config = dict(
    hidden_act='relu',
    qk_norm=False,
    attn_scale=0.125,
    bias='all',
    parallel_block=False,
    init_std_o=0.00376,
    init_std_down=0.00376,
    lr_mult_down=1.5,
    warmup_steps=200,
    schedule='cos',
    final_lr_fraction=0.1,
    max_seq_len=1024,
    train_tokens=1690000000,
)
MLP neurons of a small language model. Each row is named by its layer, matrix (down: output weights) and neuron, and shows model dimensions 277-404. Each number is 128 + 32 x the weight over its row's rms, rounded and kept within 0 to 255.
A block is one neuron, or neurons of one layer that tend to fire together. Before each block is what it responds to, as a language model described it from the Wikipedia text at the highest values.

Prepositions and words just before a university or degree name in biographies, such as at the, from the, graduated from, Mer(ton) College.
L4.down1137 [ 94 123 118 183 133 152 117 155 153 193 151 163  91  73 102 178 223 115 168 103 105 171 146 168 118 144 128  87 130 167 118 165 120 135 112 149 141 172 142 119  68 181 146 146 137 140 147 107 189  94 116 129 116 125 194 131 108 136 137 101 160 203 162 111 101  81 131  84 159 108 122 122 111 154 111 111 120 163 124 161 130 152 128 136 103  80 141 136  47 158  98 134 117 149 120 100 168 131  85 147 121 147 158 123 105 116 132  76 149 128 111 179 146 179 199 127 128 145  47 136 169 139 191 162 153 168 100 150]
L4.down1462 [172 126 166 176 121 140 142 155 137 123 104 130 152 208 134 168 145 136  56  91 175 122 101  94 118  88 127 120 122  63 160 119 175 124 163 120 160 134 126 117 120  95 189  98 142 182 157 191 136 147 150 146 130 191 126 135 159 123 127  67 101 139 123  95 102  97 107 105 130  90  63 159  76 129 139 140 159 121 154 161  84 130 153 130 148 188 132 147 176 123 106 136 127  85 194 139 160 133 145 150 101 102 102 107  88 108 165 169 125  87 121 144 112 121 147  99 194  15 140 103 154 110 200 163 106 110 120  93]
L4.down1783 [175 123 109 167 141 232 171 139 131 163 159  98  91 115 193 168 152 193 118 118 169 114 137 130  81 128  73 114 133   6 148  78 124 153 176  95  78 132 154 180 140  91 116  77 134  96 150 120 120 136 145 133 137 148 160 134 117 117 145 102 112 143 146 102  74 136 141  75 178 138 153 136 114 128 163  74 139 138  99 165  95 146 178 123 135 161 105 105 126  83 118 130 119 102  81 198 187 174  64 142  89 104 120 147 115 109 102 117 129 168 106 146 180 109 169  64 155  88 130 102 130 108 110 171  84  46 141 170]
L4.down2500 [156 126 135 160 132 178 164 119 162 154 132 157 141 174 124 164 117 165 114 112 194 147 134 118 101 134  84 152 132 138 124 140 135  88 143  97 156 150 170 183 124 129 119  89  86 118 132 141  89 101 174 156 102 184  96 130  93  98 120  93 188  88 158 102 142 118 146 177 171 103  85 154 191 152  91  83 143 120  82 178 151 129 174 126 103 191 111 188 144 136  82 107 181  88 176 151 200 137  61 208 192 100 124  92 119  84 125 114 121 109  82 194 132 140  95 134 124  80 136 153 183  87 113 130 196 121 177 184]

Words that begin the next step in a biography's education or career timeline, such as before, after, completed a, his thesis, Bachel(or's).
L5.down546 [122 126 155 155  99 134 125 126 138 118 118  49 163 117 159 160  50 126 131 130 121 114 118 119 126  94  97 107 175  99 122 173 149 149 154 106 140 121 207 170 128 213 119 113  83 174 159 120 156 116 134 153 148 119  87  97 101 109 142 118 126 154 123 120 143  79 117 102 182 138 159 145 173  86 105 181 146 141 156 148 184 176 100 151  88 121 115 125  91 130 160  82 118 147 166 107 100 140 169 105  74 131 123 166 137  89 152 136 129 161 134 108 127 113  61 146 118 133 114 146 171 118 118 113 136 139 119 154]
L5.down1104 [208 135  95 108 108 164 134 205 168 117 156 111 114 150 143 160 121 187 141  83 134 150 157 134 126  94 149 126 122 107 160  66 109 130 120 122 103 126 139 106 142 132 134 136 139 131 169  74  67 129 138  95 141 111  54 144  92 126  70 116 162 129 105 132 155 177 156 108 177 133  74 129 135 124  97  63 123 153 125 156 160 110 135 123 141 151 196 120 148  93 173 104 105 180 141 144 134 115 143 134 122 104 114 148 104 135 144 124  81 134  95 163 153 119 168 141 141  63 140 106 243  82 110 168 128 123  92 113]

Fires on middle subword pieces inside medical or anatomical terms, such as ad-ren-al, int-est-ine, le-uk-emia and tubercul-osis, with weaker noisy hits elsewhere.
L5.down1114 [103 135 117 132 104 169 100 118 130 140 102 133 184 144  71  84 118 119 158 162 136 107 131 115 103 198 163 189 105 121 163 150 115  94  95 104 155  95 101 107 123 145 150  76 119 153 181  89 209  97 120 144 197 129 155 154  58 164 185 172 111 175 155  95 145 134 114  99 125 153 180 101 132 127 124 122  90 163 113 150 124 104  84  89 110 144  79 150 152 128 198 105  25  78 122 107 126 101  97 191 162 126 135 170  84 122 108 173 160 128 182 185 183 161 152 108 154 137 155 135 200 124 164 120  97 129  97 174]
L5.down1730 [116 115 170 169 157 173  96 123 127 150 164 135 138 106  78  73 138  92 110 146 148 169 107 153 141 121 139 111  89 153 122 185 187 117 116  99  99  64 147  98 148 138  93 143 125 152 129 153 188 142  59 149 157 111 130 112 152 148 186 127 132 100  83 153 165 133 151 144  98 165 120  80 127 107 192 118  61 116  90 105 113 174 126 145 120 182 112 130 154 115 125 132  89 124 149  66 125  60 164 172 160 137 184 109  87  85  70 189 101 125 143 211 198 104 156 104 124 137  69 107 136 154  96 152 175  89 142 109]

Dashes, hyphens, slashes or "to" between two numbers, mostly sports scores in results tables and match reports (6–3, 2–0), also ranges (5 to 7, pp. 31–38).
L2.down979 [151 101 141 165 143  74 135 105 102 156 115 197  63 175 147 128  90 125 157 103 148 142 154 116 151  87 148 146 118 108 138 116 152 115  81 131 128 114 155 110 152 106 103 187  63 115 145 120 178  97 118 154  77  68 112  95 200 115 137  76  90  99  80  82 151 136 169 116 105 151 168  98 109  98 121 148 208 149 136 108 104 132  78 174 186  58 119 122 123  82 126 129 136 157 138 102 153 139  96 111  80 127  23 106 143 202  79 148 204  98 117 145 128 108 152 103 121  96 120 172 149  95 174 122 169 118 137 127]
L2.down988 [155 119 171 152 160 155 131 189  98 138 124 155 119 125 121  80 112 151 131 136 141 113 173 132 152 168 219 112 118 184  82 108  97 115 168 169  62 140 192 179 166 168 141 128 151 212  92 149 146 158 150 158 126 125 170 150 157 135 160  99  57  75 108 135 112 115  89 156  91 113 127 180 156 119 125 146  89 127 120  88 139 110 122 130 185  85 118  58 154 172  67 125 152 128 141 157 126 116 206  62 152 129 116 224 107  73 146  92 147 103  85 129 118  77 142 145 172 101 112  85 142 128 121 168 158 170 120 140]
L2.down992 [145 115  72  61 116 149  96 139  77 129  99 103  69 109 180 157  55 118 136 107 136  51 143  62 114  91 113 180 114 150 122 177 221  98 132  65 140 121 161 151 167 141 152 153 131 167 180 162 131 152  78 168 126 166 175  90 116 127  89 123 122  88 115 119 114 174 166 159  88 121 138 137  86 106 137 136 125 130 137 120 146 107 114 135  74 144 163 122 140 145 100 106 138 162 197 133 107  92  77 153 145 118 123 147 100 176 126 152 126 164 175 159 127 100 105  85 126 124 170  92 147 131 150 139 124 159  99 117]
L2.down1288 [188 157 150  61 109  84 212  68 104 111 148 103 104 108 159 137 138 152 155 182 118 143  95 195 140 123 165 145  72 163 138 137 120 134 160 111 103 206 190 119 126  93 134 133 125 152 137  90 104 127 140 105 171 113 185 116 145 207 101 140  65 176  97 129  90 101 150 102 167 121  88 123  80 165 186 118 133 141 175 104  99 171 161 145  79 146 169 156 136  69 106 117 105 182 162 157 162 124 123 155 149 118 154 140 141 161 126 154 142 135 157 165  87 103 138 136 177  92 127  83 109 128 120 118 128  77 120 166]
L2.down1824 [141  92 118 141 145  85 112 162 125 174 104 168 130 172 137 175  88 109 125 131 148 118 183 160 191 165 130 119 172 127 131 143 129 140  53 189 160  69 177 155 166 123 133  66 173 133 160  92 147 127 149 168 170 144 127 124  78  77 171  99  80 166  63 167 126 133  38 144 141 130 190  54 137  83 121  93  84 174 119 167 132 182 172 134 131 134 123 117 170 152  21  88  88 146 129 155 171 164  66 100 121  79 162 139 115 166 125  85 158 140 138 175 157 123 102 127  83 162 133 105 140 119  81 169 108 156 102 126]
L2.down1870 [157 133 121 132 133  93 113 129 133 120 130  57 105 131 129  46 158 140 153 133 143 132 130 135 144  53 152 138 107 184 125  88 129 147 130 163 115 116 117  83 124 120 125 115 147 154 180 136 119 148 147 103 119 102 139 123 128 118 131 153 116  97 153 152  68 121  99 121  93  82 177 177 105 198  99 159 118 144 186 154 132 137 153 126 142 104 146 140  90  91 156  93  64 161  63 155 130 140 105  51 112 132 140 116 148  75 184 104  91 103  94  69 113 129 122 142  85 157 151 136 113 193 132 133 108  89 119  77]
L2.down2369 [112 125 114 202 108 161  91 107 164 105 128  60 136 114  84  76 158  88 111  97 164 109 127 146 135 159 128 123  79 123 112  96 189 141  97  82 156 133 178 159 147 127 135 145 118  93 135  84 143 174 111 153 142  82 125 109 107 112 114 137 175 128 144 111  78 127 121 164 114 141 125  55 101  67 119 131 123 115 180  98 150  88 135 147 159 112 131  79 156 149  86  94  58 112 116 138 152 102 164 138 152 156 144 151 112 120 191 157 158 137 145  80 152 200 123  72  75 102  80 165 118 168 142 134 140 136 146 125]
L2.down2387 [114 109 189 154 132 176  87 161 105 131 149 115 116 141 130  70 183  94 116 183 135 121 143  97 100 114 104  41 164  92  47 108 150 142  71  60 137 167 130 112 125 144 150  88 123  63 134 108 166  76 182 137 102 166  97 145 112 139 141  96 115 158 139 154 131 140 151 111 139 206 141 144 121 194 161 127 116 111 163  78  89 114  99 107 112 146  85  93 106 142 137 125 129 125 112 149 119 154 132 147 119 111 108 154 133 144  65 112 130 155 108 130 170 145 156 120  91  75 146 183 123 158 135  84 190  93 152 159]

Short vowel-led word pieces such as ar, im, am, ac inside proper names and rare words, e.g. Amar(illa), Barb-ar-ossa, L-ar-ne, Neck-ar.
L4.down485 [151 150  95  89 126 112 125 137  92 171 107 141 125  69 132 117 124 147 159 128 167 127 157 101 139 111 157 159  93 184 162 129 156 143 139 111 142  99 143  58 132 186 174 146  87 113 191 136 158 152 118 115 159 169 149 122  88 186 136 136 152 139 156  99 117 145 147 101  61 161 123 171 128 143 103 135 140 108  81 125 124 128 122 141  79 107 139 146 206  68 164 111 152 191 111 151 165  52 147 152 173 152 112 102 106 163 173  62 127 131  95 132 157 149 143 139 163 111  94 125  56  64 179 141 158 118 170 184]
L4.down536 [150 128  24 119 140 200 134 175 151 118 141 124 114  88 101 120 122 168 110 163 183 117 131 131 106 130 141 147  92 138 143  85 141 135 122  65 152 100  86  87 122 171 144 125 103 113 120 131 179 143 157 146 167 122 185 107 118  73  95 134 117 184  55 140 121 144  99 115 111 117 106 165  99 186 149  70 138  99 137 143 156 105  58 190 148  93 128 121 134 101 118  74 147 153 103 109 144 156 142 107  75 138 125 125 159 119 180 136 110 118 130 138 122 127 124 176  97 135 129 159 140  99 118 174 145 175 156 147]
L4.down651 [171 204 119 126 114 141 158  97 120 109  94  89  83 141 163 101 146 144 111 148 165 139 127 117  98 122 147 151 147 120  69 119 168 124 138 122 149 132 138 131 107 155  36 103 149 134 205 141 154  60 150 132 132 123 156 125 149 186 137 127 155 137 152  86 153  97 107 151 113  88  79 137  57 125  13 102 134 112 137 160 177 158 183  69 124 142  93 108 129 111  75 141 104 161 158  68 170 135 107 153 137 170 167 109 122 116  98 106  82 147 105 104 145 135 122  77 134  88 115  89 162 100 144  62 102 129 117 141]
L4.down1976 [154 156 166 128 123 149 121 189 151 115 168 170 182 161 100  79 193 152 165 126 152 142 142  69  93 125 136  93  97 132 220 152 168 142 144 136 181  88 135 159 141 118  98 154  99 114 140 138 151  78 113 129  92 105 161 137 132 147  70 167 156 130 115 142 108 124 129 125  82 135 178 152 112 158 121 123 167 124 108  93 104 152 180 149 135  66 135 142  91  99 116 183 109 187 180 123 179 152 116 142 139 163 101 100  71 158  88  94 145 114 133 120  92 136 111 108 115 103  76 122 158  71 144  93 111 139 147 142]

En dash joining two numbers in sports scores and results tables, as in 5–1, 4–0, W 52–24; weakly other number-range separators.
L4.down687 [174 122 141 113 124 126 124 164 189 112  92 144 120 186 110 102 144  67 104 116  76 135 134 140 109 154 118 163 142  94 139 111 132  99 140  74 125  72 112  94 111 163  95 178 140  90  66 198  85 126 156 160 115  62  55 166  85 143 109 173 149 132  98 134 123 146 148 122 157 109 134 151 116 123 134 120 131  83 163  68 169  92 176 189 119 154 133 119 105 135 103 119 142 167 147 133  86 190 169  82 108 114 129 130 108 122 145 146 143  95 103  73 104 152 125 124 163 112 130 122 122  84 214  98 193 124  95 167]
L4.down713 [127 191  90  90 119 152 108 110 131  95  78 116 127 100 121 157 139 132 173  84 139  83 139 145  93 110 114 213  86 139 149 135 130 184 116  89 124  60 159 174 138 144 186 135 112 135 167 170 118 139 121 185 112 105 120  84 113 100 102  91 127 137 142 148  98  97 125  84 143  95 124 119 131  72 114 153  91 154 167  86 188  85  76 100 113 133  94  97  80 126 208 109 108 192 135 118 102 110 150 177 120 115 137 110  75 178 104  88 121 159 109 122 131 113 118 153 112 108 172 132 149 179 138 111 168 142 129 108]
L4.down719 [128 136 116 133  84  93 114 138 152 155 145 184 147 102 131 171 194 143 152 114 103  85 102 186 103 170 111 132 111 138 178 139 106 108 150 101 148 141 157  98 104 125 109 120 143 131 136 177 113 103 114 125 162 156 136 162 199 136 134 109 126 158 106  74  99  98 146 111 147 193 150 129 120 196 122  92 146 163 145 139 140  94 144 134 156 120 155 127 187  78 122 151 131 151 177 114  83 150 142 138  90 163 104 109 128 109 168 168 150 163 168 157  63  87 134  79  89 118 100  98 109 202 132 110 160 141  86 172]
L4.down745 [180 148  61 149 125 128 107 145 134  86 138 149 119 191  74 116 125  86 137 132 101  96 112 110 129 168 174 149 107 137  72 128 148 114 145 160 151 138 149 154 129  62 171 158  89 182 114 132 101 101 221 151 115 107  77 162 128  72 158  66  99 151  84 158 129 165 125 136 144  76 122 144 112 149 165 106 134 140 137 143 102 102 127 127 146 132 134 158 108 120 184 123 112 117 120 105  87 172 107 126  93 116 142 198 143 152 174  70 147 149 136 120  96 140 105 141 108 111 111 126 120  73  65 139 157  63 122 185]

Short middle pieces of a word split by the tokenizer, right after a one-letter or short opening piece like C, T or B, as in T-ig-ers, C-erv-antina, c-ov-ers.
L2.down253 [135 156 121  87 159 134 148  80 167 160 144 106 116 158 154  55 142 116 158 100 141 141 104 166 163  60 192 138 162 131  74 138 161 166 105 121 172 100 152  95  98 114 153 206 146  74 130 149 115 151  91 120 118 141 124  96 119  94 122 112  92 175  98 109 100  91  88 124 138  97 116 105 104 127  92 147 141 101 157 119 145 100  99  54 144 115 121 137 140 131 146 129  74  45 123 136 119 196  61 138 148 102 178  43  98 184 129 147 130 187  98 137 110 136  85 156 100 153 105  98 188  97 122 119  98 136 150 100]
L2.down333 [ 91 146 153 165 114 108 132 143 189 108 154 128  89 145 172 122 139 103 109 129  71 150 133 168  97 156 141 117 129 140 148 124 105 183 147 144 213 191  90 141  92 122 126  75 112 113 162 138 125 157  86 154 125 222 127 123 121 163 165 147 155  94 130 175  96 132  91 133 159 109 136 184 171 145 122 147 142 152 108 159 105 183  82 168 160 149 143 106 106 119  89 117  93 105  71 123 156 186  93 104 147 149 123 111 128 124 135 107 151  71 110 113 176 126 153  82 144  98 136 164 111  92 103 125 110 143 126 126]
L2.down471 [ 98  55 141  81 118 115  92 105 163 107 119  92 108  45  88 139 122 132 147 128 124 131 122 112 139 113  98 103 146 138 102 157 108 127 122 141  76 102 160  75  97 191  53 142 122 147  98 138 118 153 162 122 136 121 145 151  98 139  93 107 200 144  86  79 153 159 147  71 122 112  92 140 132  96 110  99 147 128 123 158  97 129 164 140  79 103 164 156 137 117 138 156 148 125  31 115 126  95  82 176 151 121 159 106 147 129 128  86 155  92 178 106 102 176 112  69 104 137 146  70 126  94 136 111  61 151 142 145]
L2.down1307 [114 147  90 169 132 103 184 142  84 169 102 103  86 158 143  95 158 192 132  85 175 167 133  93  80 149 120 129  92  84 114 128 139 158 123 178 127 159 126  58 132 156 105 110 138  79 180 159 106 204 107 166 150 124 163 145 166 133 107 125 128  87 185 116 161 128 123 110 135 118  87 109 141 119 156 121 168 104  88 132 180  84 115 164 189 126 143 133  75 130 195 146 104 149 146  87 105  84 157 129  92 124 159 157 119 159 138 195  80 131 119  83 167  93 103 155  89  79 120 115  93 143 107 138 128  76 126 134]
L2.down1321 [ 98 116 127 145 124 162 148 115 115 102 133 165  92 166 130 130  97 149  86  92  47 110  83 129 132 102 173  95  67 190 154 114  94 160 119 164 141 107 107 142 125  79 158 163 114 178 154 152 126 173 119  90 148 140 200 170 122 110 189 149 143  98 146  20 139 145 150 183 138  95 109 109 181  85 134 154 206 165  81 140 127  99 128  90 143 144 105 116 172 156 105 134  91 152 124 140 162 150 141 131 118 114 135 111 171 107 137  79 185 116 220 119  82  93 107 106  57  98 105  90 175 189 120 160 128 116  91  84]
L2.down1983 [140 158 111 136 129 117  91 106 115 161 194 105 109 163 118 142 108  95 109 138 179 155 213 143 123 100 139 121 129  78 117 185 107  83  67 148 116  46  83 159 149 115 103 196 137 131 140  78 110 124 114 145 138 102  91 156 194 149 147 136 137 120 157  74 165 144 128 148 110  56 178 158 127 102 165 117  96 148 149 125 113 125 129 113 149 175 101 111 163 155 128 114 145 143  93 153 147 157  88 140 159 107 141  92 142  69 136 155  95 139 105 126 123 148 100 134 158 200 132 149 153 142 137 154 177 106 108 120]
L2.down2069 [136 101 107 185 167 213 139  79 120 117 106 129  91 159  72  76 105  98 107 143 114 136 120 106 154 107 134 123 103 116 166 132 111 156 176 115 165 155  73 169 134 160 149 139 131 126 140 172 157 173 134 120  72 144 132 135 163 145 173 144  79 100 115 109  90  93 167 179 143 122 114 153  84 147  93 105 126 179 178 129 168 106 165 194 131 115  95 147 159 118 141 119 108 121 169 113  99 129  91 154 135 176 165 171 115 152 184 161 139 127  96 105  97 166 136 118  90  72 166 154 135 133 114 166 150 163  91  87]
L2.down2391 [147 147 156  89 145 152 157 108 138 150 101 135 136 121 115 119  51 152 164 108 100  79 125 152 148 107 200 152 133 130  79 157 136 117 136 148 154  96  93 146 114 124  86 175  24 111 137 131 143 123 107  81 130  98 127 149 139 134 136 153 120 119 105 159  81 104 123 142 163 124 163 113 119 123 159 149  94  91 134 108 184  76 115  83 104 103 126  85 146 136 180  66 157 155 124 132 141  85 181  70  60 116 119  68 115  97 100 115 133 133  75 156 147 105 180  90 132 158 104 172 116 132 111 173 113  63  73 110]

Connectors opening the next step in a biographical or career narrative, such as ", and then", "before", "After", "and was", "at the", mostly after a place or date.
L2.down115 [159 154 113 146 185 128 101 136 142 114 138 139 106 108 123 153  92 134  99 133 120 132  92  95 116 139 130 104  93  62 157  81 103 123 159 124 155 177 172 120 159  85 144 147 103 201  93  80 123 101 139 202 147 193  90 125  85 103 171 122 127 147 118  77 157  97 168 116 123 112 111  76 161 113 109 119 112 104 129 128 172 200 158 145 121 119  55 103 130 134 115 149 168 117 175 137 115 174 112 168 132 145 215  96 160 117 168 166  73 113 125 156 125 119 104 185 141 128 133 137 109  97 110 118  70 166 147 152]
L2.down1041 [154 122  80 113  85  84  80  93 128  65 159  68 166 140 178 118 164 144 132 128 121 113 119 167 124 101 107  77  91  77 209 114 106 170 114  85 178 146 169 132 102  99 141 145  98 180 134 142 145 144 139 171 141 183 181 149 203 160 148 155 141 111 140 153 155 126 134 156  96 146 124 179 109 116 146 171 151 134  97 104  95 183 180 109 108 162 159 144 111 177 183 127 123 159 108 149 122 110  67 113 116  92 110 109 167 143 133  96 104 149 135 107 130  63 164  85 142  90 118 173 113  93 136 145 135 100 125 118]
L2.down1241 [165 162 112 110 171  79 114  64 114 112 124 141 121 136 143 146 145 101 124  95 165 149 150  87 163 104  87  72 122 137 128 150 133 199 144  27 107 127 146 176 139 159 147 134 122  83  70 166 150 110 186 139 120 104 199 148 144  84 129  80 142  72 151  76 100  76 123 110 113 145 169  74 180  99 131 112 141 193 123 168 133 125  87  72 153  84 134 115 176 157 171 149 187 166 149 136 151 115 140 112 127 138 156 115  89 118 140 127  70 167 136 142 130 120 149 161 132  92 116 123 111 109 116 168 141 153 114 136]
L2.down1262 [110 119 139 106 109 132  93 128 168 147 130 204 161 203 134 165 111 109 104 146 138 141 120 111 101 135 124  81 137 153 164  64 128 188 110 131 129 152 126 119 109 128  96 144 121 126 126 171 125 141  86 128 132 180 125 100 131  98 158  98  88 133 126 110 136 132 136 130  93 198 134 125 100 116 127 144 159 130 122 150  99  98 115  97 121 100 112 156  79 158 128  93 107 122 104 140  78 160 164 107 129 176 110 127 108 111  72 120  99 142 150 162 145 140 192 116 162 167  93 118 147 151 129 171  90 104 159 142]
L2.down1665 [143 109  98  99 152 108 103 101 177 147 168 107  71 161 150 150 123 114  70 138 116 153 134 162 114 101 122  47 205 109 199 139  86 154  99 101  71 154 117 123 102 103 132 159 153 204  81 118 109 127 168 159 121 156  94 156 122 135 167 147 102 173 143 107  58 154 135 145 148  99 149  82  76 139 157 145 144 133 113 168 145 115  66 143 103 111 178 195 152 130 111 150 189 118 142 132  98  87 146 123  95 138 152 131 159 114 125 152  99 130 165 114  96 176 209 115 162 122  91 128 118 139  88 160 112  95  71  95]
L2.down1992 [120 128 104  45 166 106 167 176 172 122 146 115 101 108  90 156  96  70 152 100 112  97 104  61 140  69 133  85 119 142 127 113 174  84  69 115 120 194 130 122  86 116 132 131 206 155 118 129  73  95 128 181 121 128 143 120 176  89  96 101 138  95 149 130 151 122 147 122 186 151 134 148 128  87  79 107 135 156 118 122 146 145 132  89 131 132 183 117 160 163 123 117 141 181 121 130 169 154 163 108 149 132  88  88  84 136 101 150 139 129  82  84  83 153 180  68 119 103 112 110 145 160 125 135 119 156 196 178]
L2.down2150 [139 102 189 108 191 131 169  79 111 107 164  77  70 105  96 134 154 135  88 132 132  76 137 142 128 105  94  91 127 132 135  46 126 157  58 162 127 150  79  94 137  62 140 122 138 151 147  74 151 123 151 116 118 116 167 145  98 134  97  99  76 128 144 145 120  93  95 151  66 144 117 143 155  76 139 107 135  68 141  81 154 134 105 109 205  88  83 133  91  74 138 152  93 153 120 106 132  81 105 142 119 142 190 212 116 107 107  44 163 145  98 151 145 163 137 128 112  81 127 137 109 118 123 141 136 102 156 148]
L2.down2231 [ 99 134 116 112 120 130  53  96 134 132 119 173  83 157 163 131 138  54 135 135 204 126 179  67 117 102 147 150  95 117 116 106 130 127 138 167 139  80  94 174 105 109  98 158 131 133 117 103 178  86  98 162  89 124  93 180 109 149 110  98 120 122 104 173 131  57  88 180 119 143  87 160 181  64 117 103  87 148 129  71 130 144  67 169 133 177 162 142 146 175 139 206 138 123 161 222 179 133 112 172 100 145 120 134 143 109 106 191 126 150 144 156  99 150 118 138 166  98 166 127 159 102 186 131  97  67 135 130]

En dashes or hyphens between two numbers in sports score tables, e.g. 3–0, 2-0; also pipes before numbers in tables and some proper-name pieces.
L5.down298 [170 118 139 154 137 109 123 104 120 153 177 117 109 113 152 115 121 126  99 110  82 132 156 140 171 112 184 150  94 151 160 123 149  98 168  98 160  88 116  97 108 140  80 164 115 123  80  87 158  92 111 186  89 106  97 139 128 121 123  71 199 165 111  93 153 131 180  75 108 118 116 140  87 123 100 130 152  99 171 119 146 105 150 117 103 100 146 118 114  72 207 171 132 153  87 123 153 128 114  95 147 138 105 170 116 148 154 108 179 152 167 200 114 139 192 122 131 190 197 142 128 114 181 123 148 117  73 151]
L5.down406 [ 91  85 137 131 126 137 136 138 139 127  74 133 152 131 114  84 117 113 109 109 106  88 166 170 126  85 145 101  96 187 127 108  91  87 139  57  72 146 136  91  90 170 131 152 138 147  76 117 148 119 129 151 141 177 148 170 104 115 181 166 175 205 144 154 133 163  75  40 136 109 104  51 147 108 163 106  76  86 128 142 109  80  82 160 148 138 127 156 155 149 210  76 146 131 123  65 105 132 160 134 140 164  59  82 181 118 144  84 123 151 167 123 173 132 141 119 145 102 215 111 144  96  98 130 115 136  53 137]